Weights of a small GPT-style language model, trained from scratch on English Wikipedia.
Size: 16 layers, 2 heads of 128 (1 for keys and values), 20.1M parameters.
Training: 516M tokens, 15748 steps.
MLP neurons of a small language model. Each row is named by its layer, matrix (gate and up: input weights) and neuron, and shows model dimensions 144-239. Each number is 128 + 24 x the weight over its row's rms, rounded and kept within 0 to 255. Numbers have three digits each. A neuron's up and down rows have the sign that makes its largest values positive.
A block is one neuron, or neurons of one layer that tend to fire together. Before each block is what it responds to, as a language model described it from the Wikipedia text at the highest values.

Infobox and table field labels
L8.gate529:122198101122157129127087150105090126138105136110098128154112109116085133174121137155117157138114174136117121121126151143159109139128131091081133150154143132115150155063144142132158166132124128124125182136094140140096131158075159090083143167130113126148095162154145149129132181156142123081
L8.up529:128120150142164112090138137142172147139179107161136129103141196159089142128148140115123116101084120093134079130133120154181121091133089126078100136130126107144147089086106114117121173117145138139094160124098111111136099122085126129109105135103141130134143086112110152180156136113192142125
L8.gate1024:082136112108080100105099128145095148097150117137129100174144153132138163137175153114178140140154127127120132114132147126143181093115114149105098120145132097134142120143156168150176155131128158102107140153147117098115155133125114166110159110104122113112129101152133146087112162159179094125
L8.up1024:115101087121143114124145135136139133122119092080080121186158105136092135094125104084177146165101117161122125134145123108137127151160129108139143130125154136141131096121086119072133112152148092139087173127147130152146065123137118106068128106123070136125117134159165147138133128179121122142

Born in biographies
L8.gate568:099164131131136142100118108165138132112083133159108144140124140110093165137153134126094119145101120096131132132152102116137188130085107089141120153104111141147113164114158117125103190142091117121111144103104118155141133170135152113116137119157142170136159081103142147118087112175114092129
L8.up568:131150109100127184091137116100168141112123110142156173119167112118098113138138156100088090124119127140096168125148111150112086152135135125138106179102112158117084058113127085107132126094093136132119170163097132176128155110104108122141137140139105150120123126146130102122115132152143115138
L8.gate834:123117127090142134109118141151112180110123105157119133163135137151141140149164130110136108147148119142098150140123111106120119148151085169137117123145107166142108086140126130148132155143128138097105131111147129120099092166125140155117161138115105104132135099143142143118106092137145131131
L8.up834:106132172119167160142067150110124142093130097132119142152185108168133139147119152139141105104105129098121085126136154151096101110056122140167119105134133119141163147133108108153181135118078148117136178128094134148116097161093105126102124086100131111178142145177133115153131120129121116144

Word-completing subword pieces
L7.gate68:084088107135120103131131151119088109136092189145108134124097140129127137104120124124142152110099141096117185121109150143085101130119095154126116133104142114138167115084137106136138156106095106139129096125136137132162122143124151148118140115156141144128117109130198101173121152111144127098
L7.up68:158132153133136154150136148144109112057154086101142123131107083122153130132160123143145139109134106092158113135113149141122115115124100142093092127144161117133138101063115092106104131116132128158122132154066147135188118143128098143121108111146116130119099125136141113148128138136117145123
L7.gate155:120147161115128124108141100095163148169111098129111180110129127093113150097144115084081160083086130141154118138123129106128111124160109129125142085115126140122097110100166101166157126142102191147110139148129138163139112117108163189144124129132138113113128183124110146155130156136106108126
L7.up155:130144127145139170154142110161122129126117133089077167106123110086144107102126141151137154113083136104130135083106149114165132108109115120146114126123125138117098121132116181165152147130143107166132107134143125124114111123132145172125129137128123107166131145071136110094117153083107088134
L7.gate279:073097083155114130131102139132141117145172129085123131125130105154125134127115145160121140120104172135151124118129149143138185127113107140143155128132157124157151120135123177120156096139130130113157114151144062145137129124121187124112157128148088150096118128125125122154095150102134133100
L7.up279:138181109141137120138112106114114099115100132101091152135121196080113158077117135162143142125122111104160130119113129163109150102121100106139116143102139145146131114106157169109131138150129168147131090164116099107118138143094118107078161134093107142144154139172155138134118184087152130118
L7.gate519:101123121140093107072141110120145144147109125135114090137136126116129129139092079155129132147141140107132169144108167127108162089079119139139145121089127127144125127159114171127111127148119153140109135151143110136111142172136163150087175113130088141142119171089121124100101122120130089163
L7.up519:110131114134133128112123149122101127117132102104087114089127082089143148158107132148117089156146105138123141139115130151088118164154120118107146128096071122160133127133120146132160137157140144165111140127083118087112141110146125155155131094127086146065147132179153134159126119122121106106
L7.gate645:150129142100131101113181096139117075106088104140128085138101072103128096124113121131120128158104119135155129142110140117128100142124149121090166121101096124153112108129101138182135173141141144137117151147161080104153129105106149153104141127109156121110136095160126136122123140133152100097
L7.up645:120146133119148135126154134101146171159113179120097122176144145110145153128134139139161157125107143150105139109113084132147115136156118114134123120094084138103144148122116147132094109194136120148099138165122100118133114077128146125098162125144146169105096106087134122153121150129167140135
L7.gate917:141121067151133127136119128101143140125138080137148146136131098151143141107114156149138109126161107156151120159143128166168118124095129142141089154147159151143144098127166157136147104114126117132089123111106122163128112070144084120101153138152142168144130088114133152094135165151157152133
L7.up917:125121101126082142116114132129128124143149150052120147086130146120113120145166146167156151138151111143122150109135105126150116126136096113109128102129089127115133130135153153104105125132149109116130153135135089106113121145101126143104158090131164127146164110147130139154128114134123111074
L7.gate1319:101146138127112104142108132131152109143113080070116091078145131135156106107166157129134149107108112158131120181111158105094145144152107141113119120172143076131146096167141183121135143175123145110119112159124139123173134130096087113108126114151131167112130156123125144162116142094113129119
L7.up1319:132134155173139143110131148111136120109114106144139119129174117099132094098156094157157142114092124119124099114102133086135130085155161099131184152112109131105100153139103139129136127126108103165090138107116109108173137134159148138143135107143156109138106198141108092176137142149144117139
L7.gate1324:137161151105108108111106142118116120094101114156129146123162132110137169113130098152148149124100138157087157126159117143119119095158111135092145146136141123113118158156114144105167148130122095118085167193134100166131112117143181137134146127124100112157093101118109073121129174128138131131
L7.up1324:066102089144152085121174120160089098150119111151164162124127088106146152068123118132124108128133167114100134144146160150136118140156100170141094149104109085123108065132142110153136167128136148142092142140124104138122085180168160155094121127123113134112115149137149138116130178109102127134

Word completion in headings
L7.gate154:094130119172152103141114099094128120115131115154126162136124146120159102098143108137090087121162124089104130144128106116122135133095129104126155173158125161154115163168112129154147122105160106101122120112127125143144109184142141167101158101105111138130163118180108151147116136115115131123
L7.up154:118139148173172119117147088155110142118116140140100103122150122139137137076151136107156157148168103143122138103105113125087137114120125137146138117105144076104144140081118157149101152140111119124144119158135090130137140167167088097133108136160169119148158158170124146113083113097149111109
L7.gate334:091114091101119093159108165154121146143137113183116096121119121143081141154151117111149136158147196134137098151141082118122115152140111131141138142144131131133127132169106137194168126091106148130113136137158131105116144102145131138120144129132149140176121168132135135091119142130152136103
L7.up334:118147168136147130102066131150144156126129105098127117144119117135127163129120106083123080106107127128078145077111105117133140131140126112136119147097122149074163162111146137110124122142139109141097138144089118112102142154132083107136138140088152132130176153141061131151132147152124125108
L7.gate407:098109140152150120109102137152136109131107080120155112184142108158126172173105117165127132129082136135106152145142098073128154147161098123108118130092130129136090117141128116136127158124151126126101170187154132152136161099073131091101209091136062129165147115118080111119141148148151111121
L7.up407:153087125105166140176108208145122130155124119162130111116152157136118131144104098160104156119088102097142080132170097120131122136149108116078145146126145129147141101090114128188166128108114163101156139146131155140113089145111126151133171123133145087167132159103119139115132130139154152136
L7.gate558:114167145144105134141103110116117144111075110153125146122092093099133123109114124128152091138117118125127169162129139130132123147149154125178117127150094112172136113135108118144174133150124172112114121135140138128140141170150154132042130138127101130153138109149162140108104140183122139099
L7.up558:133090103132085124077152103129149124152140116141144123145132138132127136151097097120148105190106121141098126115103146089158121133135148124111114137165117124107073143142148103138137112139157173105186133109121185150138155102121082170116120111085132107111132140123098115141105107225133114139
L7.gate576:137156090137126151131097133123143132109131156161132142110081142131114182167153114161137127112127119083095098118180146114157139095122091081085109156122156154113120131097118105123140073147125172094123118134132138109142143118157086103070120121182117119135159145128142105126137098096114130137
L7.up576:115149110132137144126132088133109155094085149140149151153128115120078101127108151114099092138114147092110100139153086116130123126141142138136117110128118096118129096137170163133104163162168138128077141140129104118157145117093094078110163146096141098133155159144065119131138124121116136118
L7.gate1156:138131107137128171142149129108131156112116165137136130113136106126129142152198144150156154149108124107096163128112055132159133145107123146104147110115096135154143127170143167109137122100090134129148134139125138137074127108117130148131151103120129135085118096126156145092082103104128117103
L7.up1156:126130096112130171142114120129122141109108088108165103170121129128108142070111110146148128135143154108117153137165150130134118144113137161145111157108101102112130150169126109150153109113148140145137122120141154124085091121129091149103124130086140123123162105142100142163120167193162095123
L7.gate1177:097134102112160097177134152103131119103165103160155104084109152122103141092123115093090112103128127153128098172149102082127126123116143097133100071104130117120113126113147111102169098114129131164103117108131150166105083112109146157100149137088086074139140157162131121089139117127121156113
L7.up1177:096160137130110129137116165150147145155133142117152170125144149135106171151117118096147139114165126078144139166123110146153145116121066121149129128129150124156144176137158136133114112156113145106154126171114141140130154094153083111086117109167153147130111106073122129134146110095101117093
L7.gate1304:129126165134169132146121139150185163120128135212169114134069152151156143120152121126146116118134140156125110150145133088107165135093099131165125130137103116123135143141134100157171111133126119135120165150115127121102091126143115102111139093080120152135125112131127178098117127162134132072
L7.up1304:168103121104139105123092090129118147103094144158148123152112133136112095143129112165149173119109138147093142146090161132126123153150161134148098108100127135065122123138120110114143144121153120121099093177170105140114152153175137130117165118122126141089149155075104164134143087131155091095